From a checkpoint of a small transformer trained on Wikipedia: rotary positions, 216M tokens.
MLP neurons of a small language model. Each row is named by its layer, matrix (gate and up: input weights) and neuron, and shows model dimensions 0-127. Each number is 500 + 50 x the weight over its row's rms, rounded and kept within 0 to 999. Numbers have three digits each. A neuron's up and down rows have the sign that makes its largest values positive.
After each neuron's rows, "fires in" lists the words (lower case) most often at its 100 highest values on Wikipedia text that the model never trained on.

L4.gate64:437469519416517482556501546396476495447467478523566480513465546504503445443513517534471489497629530367450489532454505477548417469554371484496539476488519494495487480534527480550492409513553607457565453567526530390442400579495532417517411584474479503386566381549456489468478546543502494479502462549512499597572466519499536469491557481438469543506587551531409553503431541406524514554471
L4.up64:429491535439494509505443501470501550478558486506515442460419441410493497433467517579477428605594459412464543556484528612480478538457456463510595489401514560473486542519514484494509444509519511534556437454529458512422463520505447523491552431466424498536622423467471509433526548534520516437467461556557544541562451518479584529492536483468542480541556462436512551474477524435490441534502
fires in: "him", "them", "there", "himself", "it", "themselves"

L5.gate423:511523488432468449510495426413535440475513448605596482494463571459581427418485559468473477476510404500533456535493536493506505503498481493520504510547406433386527544396455451422440407424591489468530504575467465442482529534587443460397453444520468518481494452548504512527520531428450408434587548552488419511504593456561561430527480564427490483525563505458480501447518513501650391491546
L5.up423:484509503568492422436537519485456499556509508522520461492531513406586526456437400501494431432446464428494489465540515557521495490469529462444517443576577491454534572515563457473522452480566484498543552537455473502514585510528474531523436478531437481516517514512480477567509553454522491433510580453541568531570522530587501450523471536494583544496469376589565456505507380608584498480506
fires in: "until", "from", "into", "has", "and", "of"

L16.gate201:527522549445502470530555482473417603475530518484475567479523543400488476454408407595535535510500537491454458528528559438502459478483522450426569468535494533562456594500462495500498473513569495454506527431477456398515510549498509458485525556511402563593535516581478458498581419495384490442475517481520450502525513547466464478515571508513573381510528615548468540560438488473470415452553
L16.up201:504488613552548464500504519484482452503541570397522515549546411454496502526562532537514524570503524517506453497528593531455562449462552568584554478527432437454606448500535469644542506483568538581475486592442603440461487499517519499565468489473473500508582424456412511504500478535425455417505494345500426477467500529465525524494541553558590427499541461442488526435494467441560517535577
fires in: "as", "a", "the", "appointed"

L16.gate148:513529491467519507537455560423595506481534523557505483599446595511462539494505471431566550430499503567477434539480500591421429483511593453528560449446510489577492508464541470492439488537509553527555521574576555544546593529452544530594480550517446545539600565505464529498400461520538600467479530527515462563543577479549605509483540473569524355380505512587569533496462522503473528499508
L16.up148:490493470426392457519448547442492428501458415473497514473531511568427466491487404474497467593566483502465509542375503515507581534470509584571504405430418461440540523535448489569497441523422530525482496561437402556463467540522476523512510404462626516502504450545487450527488603429478510546462512522497466613468539431600533490502447502504503411388540577439484501479485589538480486432446
fires in: "that", "because"

L17.gate334:496520480552480554554557525585437556463622603523445476540488535403462561482441437468498479520484474454473425550547545466566553389489555457515502501633475526499474522487403490541517479446522497455418485530478465412447565524444504518531404508526506466518573417560517541521477505420459459489462463598469458480494420429500540524498548552520449423428609435480543517466533513485375429480500
L17.up334:620574499495450555431506497479525573565500470442500529456503449588466515618517495446522451507461583530589515473560454516422501496540457487407459535483482481566486563522492373536482473476500480510543593509450497482420512562458485536527518546540544568433481571602513519533494450409374483495564537443504484537557555472534522446454561564464507412495461555440545486487579548504522475473566
fires in: "a"

L13.gate391:487491514551473482473478455450478461480598423500430532487514527514495541477496517470439453587531557476529492524485491408408432501518567460593515550475469557354499529482514457514446503538558392576491481597519554437544547472499525514547538557550527480436478506546463427447487473538454579625443552507493424572513548535498428573639538472509548532437545508526485447505410466425573592448556
L13.up391:383570493418480415418524538521519493514480418545480494560499550430523511509508484690502518490495523537443574520488528457521458511487481435482463555476439557536483434514521522455484487556522584397543497543445528461424474496486502419554470438473546468512513464513565530547478435501571557507584520536515483501502588399492480478647466458495500426586483573526476556461465521496508501595542
fires in: "his", "her", "s", "their", "its"

L2.gate442:520479520440488491572478570469497522503518514559434564546571493492367432597481475531521527586549416404504499536487505458496433442547556482544495424487521517463545554542510513491474467412440515519535480465584523548552563495527492503545478463427537443557444516451502520520562484481550480468391533477453511411503418598548477471611430573525497426409438415484559531489565615523518541644471
L2.up442:527412514540469523531522579434435413503442459527530562551486605570461428514576408416523544482477490508528514504492449509522455484513522496437512465517556459510619581575552483489531486494596504622402510550404570519533556535509560445515574496537496535396415452549501502513499438478443517472592435495406521542517475514389508441493590501524447481475546583524417545521486552548459523521460
fires in: "before", "elvis", "el", "until", "debt", "eliminating"

L15.gate66:489409453601462606479490496529485479394519538499519520564502568425521483471492499534534444504482522440429455544505548492514507462448445499525507651518467516437534458450516457414527537500552472479415524462455561498442533460381470437489495545510465402568528454472511503353493516438550440536486577541588404427582543499522574430478421569478514518572568531531417432495490464484458514554628
L15.up66:511447537508501459553479582561518562575500522616442501523482489479525495419615542554483417507547454392503502497501513433505502482490471477544549435462487550509508502547548555485473496533565380496498464615445435490472481478534521462447566474613447456483526482515558526417473519410496487538545578505468569568529533442465462476544446422540559509518558498492535443464472502486578429456457
fires in: "of", "on", "from"

L9.gate66:529452563554525518478627477561595416472403530376528470582434484463509525558458578416416482545461471486472493537611492481503455517575486531486506446560518478561492486501426445541478458559517571560494502526576569487444537594470492486551422465425454482463492494445399564526524459521453516478483518527656399496470497472471542460480517555530413506511508543441514449417452532535554501462468
L9.up66:465513571611536502586423511463616512489538441576391470535593630498658487414499427509487467492459546512521529454458518476468422454474458583476484568517410499491436493535496486458446475516487533578475526524482527512635491508433490459565474538574513501528502493479564495496433510513503527529526485472543661461432452561428535472528509517593474480522549470553534585439547445492423563526541
fires in: "which", "this", "suggested", "whom", "it"

L18.gate97:581483514587489556505495543472498493462545468509507393490542526540536566489483578474548373413485456527536438386550437566476564559463466568462509451520479476523559498476526548449511459547482504540482394479527530509482492534390522500516555531543531528470435478489544469614417466413548471468503550391541470443521538518514479478538452516505609414499519499467462522453462647571553550462461
L18.up97:437459545533443423524494532492592468433566422540429463485557540466423482540585499515570482505542526592506566548573445531530480436478440489482505586486587446513494523542419533463520586429547467607436459504525523512546454586456568513567538507457506555632444420490529502430531471494502486448503434487493580476495433426526507485497401540408546590543472546567479602569535470436454509462484
fires in: "and", "which", "was", "it", "he"

L4.gate177:470554552445508415596510476564558641508479453455502470486480537504548497514420517535533613489419540567522424464521513529518505521426491495514486612517518488498604535540563489466507475514473501454450584554525490495526477479347448516512491495541380456548531466522504562554473421466497529550590472516489473413581585487444628581556524526517471546522499455387499467580393578438501516533564
L4.up177:428500495505510441515554613521464401540378442541469481392569471457514512505527413479488527443559590503470537570449492493403465507442574466546498538503443367439587449430323484458516543456489545472490445447490437542490520421498518497550565491403562504545532489497512492513562549550526596408524487594497525471497548471495470440582512497413512530495530444488577460462488529550434492500520
fires in: "10", "2003", "2001", "2002"

L3.gate196:546588484432500449546461548482479474431460411519477530468387457494464607509399534518514574500394536427513545490581431514457512456546478460555607527510527552466667536471463474550489558536542511481518436548497572566468461412463442568584477583487387486482528547472477487573502582464576521463448548479473533445530517524421494509508481581445450527440548441470544484518413555506541536585531
L3.up196:554563510361490436530515468534409444431424450554446515482412491475401567528403545496498497541420565430434558494567407443451507480533419557599572477561506476484557483514479585539534499517463431490487415540498510545425584432468483561517536529525445545523471528470465485511483497498575494501536514528597459480550451458503431518479467604433466478500508477484544493522406538559447418519473
fires in: "100", "2003", "2001", "0", "2002"

L16.gate288:559440518509490474529543435536499488424553460515348441462452424481505524468434558521570557530550469493538471507546498487480382548449486497403525574569515475446489558519436459539473512424487531606476426544449548674542458456505469482534572559556472479500523462467501571480544522462516479459490472505504517585511446533540498391520472505441528472569538490508524453483470461451532395536481
L16.up288:415470505506408558419615586455534498446486413561497491471517545560450521506495486449519532532443551572493581386424510483413490548490527520466434480428593547588518493463482480412499529578536422465529469541532496538445570416607578417515592398453441515481475568495421530533489515473493515462425507431577583446521579421527473551521437532514512555378488500485410544504485505504472455488540
fires in: "and", "the"

L4.gate292:496488451504553507555461451512509512449487467461482441456521536482382535485591505525542508592542541532544515516468420487462462510535456463503428502417404569466446533526439488522488416590561592528368517562430470534522505567589501448480499466548454498418574490512514502471641505484463591472584507434468543527444404468556483505450509577460508497527576502568460496477514478349489464490480
L4.up292:480440545505493472526416532604427469493506448407526505461567504531474522637531448518575466649522515478547448424472437492489561492463394421548454448501458528488482538587451525516501463507507529503475423589466552466430411454484420562538568561467420546532504407466564453509542519432477556469483505537498515608535513499525555380491458490495534525472565464485498483473476404425525490583551
fires in: "not", "them", "can", "themselves"

L2.gate49:541537426516379536509441527456497466501438518625520540495549530569528468459512520504469422519478511508481466622483529521581647515491534537524419524450574486428483506526450476498533509438385527549507551537422395528475457582467508483549528512492546541476441478578541490538499509503450550543493467442533393488559479512471558474499425528448530494445497405464525554517432439475447379479453
L2.up49:435481489499488562574454516455505533499528514464459486455529512431427418491457497464535452543454519456432527484452453567466486457601575563500520413601505456536580547551449535485564503458533522544542435536522475492510534529507510472446548521485550459567586547502534461484530507455555475393529354553596461532408433496537510569438489572515486476499415533517441529523376463554460389456445
fires in: "state", "states", "american", "s"

L10.gate2:490443502548489453546506437538519449520454462520529542477488462543441529552515520531551588543546483538521550492524454517588474626429560401462446519462507449472466595511483558524386602443552591502482552530484521491538536488476511585396455459585553417459556547475473432550491493482515562443466475589461470410584509481622560461466503486476510494501514542554507585490543524459484472553629
L10.up2:441453513512413463485567471501548465516446394512563491504452607494508490435540470555496548390465461445468570582425525580536410565408514475483485471452533546481492521479521457445530524468507519473477542470445384525493535406381496519503547466455478421531459547456568469471520476417404547447461428444458554436517468485465553560489395532393568435524463536502483456482486409453444455505504
fires in: "to", "not", "further", "t", "the", "mixed"

L3.gate175:520482497569588458532472576453520488469519429475447553497511488571494570435474465477426506441476581512485486471501393501589512599454486438498444424450434470523368554469498561439431490528509528481501463519476574477466555492527447539586384562548570482497361542383528542509448508592516582556538540455495442544535476427542557530449500513494572453558531459491469498437410483524561539547498
L3.up175:515457441531673477487490504474486528423501547484532518579382493522405548461502500562439552477516489477591536587550504543557500585566417455500473613517514433458419547475478446512361428556520464491528496471459519514452583562493467405576537544478570503577426447446519456591468491558499473530477488526575523527468432563479530533495458448552572463500484415543465560497459507481565451489488
fires in: "other", "further", "others", "brother"

L12.gate377:476496585511421491526491517508565464549392509597470537574509496486512462491419418450493474514542461493560448426412451548513511548451564495554506453546574443513607514462565561506383599478549411443455463484459414454493551570483428570518448510472476507522408515435476541504537455411492486507480366530528399604459538519557591458560550532537467461578514485500545547495471446443551486489481
L12.up377:502573553516452497481397455548549498481426499508486478526480487583442439421572553584493473467585445444529439528530474544477476562380496500528419544565516560513423485445444495524556575483413498526475411571537406505501539487450448558516466486567426480502465538556437514541444476503425451459589452482423518500562540512614536451444455598415500451441571519498530520454499538511478519484475
fires in: "years", "life", "evidence", "people", "year", "children"

L13.gate119:524561496556452547459590469518476502483519570545513523619606643549485439496466469543442534519472582465535457578436535495498502456511487450489466577524466603415525510509439528486415593438500549473514455500446435452522496561432549566528525537582521448504539558547472547463529466461395582469424487493459410429525485492452503476586536413460473526474531452494530477596425472528433472563527
L13.up119:375527425409555502496426497502504516575510591533562537524426484473475460433608563463507513492504496550541520517599447583464493492533531561551523570538515541501427515471515446555534538482558529478469442595476526501456604552562479422534548515474575483510516460546494557468430523575474475453483545440504508562523472430529474509413450561471593479508462548494535520537404424557538450551564
fires in: "a", "s"

L4.gate210:485423453431524470486541451404462543542574547562481502555550520550394523492563556552452531504520592455473590558443460512554444520548451476452540434474541516503511560472451548504424515465612535477584448556444408455461447574589553523517445524475496498558436528507429455571417423462478533527504538547539480593517532527499534434471500623559508494558485454524508530580473452529572562462456
L4.up210:557554462437453513522515465366477490539569635568456617502497533492506513432529533582483444572525613393546567566400495564555483545511483448471501577568464524486475511446487547471501513480494548490566480519471405485542456639528583525509463499416476523568464466543520545604479426488475556491490593479542471573515481493502495522498505555441566467623508528497477493613522443545522479454480
fires in: "him", "it", "features", "them", "featured"

L18.gate285:581494521417443563533452502526498475478519504537461535506494415508488429445441501545525514529476512467508552520609469392486534545397527421478458396489491519480459552538448466555449453444562562517459531447556489579421461501533473558492502577517450526512514561454449598412558436429399483588498456537470418553412462479576507511515474558498538486543488537554469452420631499498453443551580
L18.up285:401599613547518422404509471558518362469583488533505463557529538555559494442470555467489494498469486488546499474535499498486484486502567600434508528512481515569455495552462502456532412548441492465516488438575478550478470488482495501586513519482479490484531578455491510464461429421516539558416573490517557520562488456504465567460566495482371597599524571477454468509525440555404428550613
fires in: "2", "the", "1", "defense", "defence"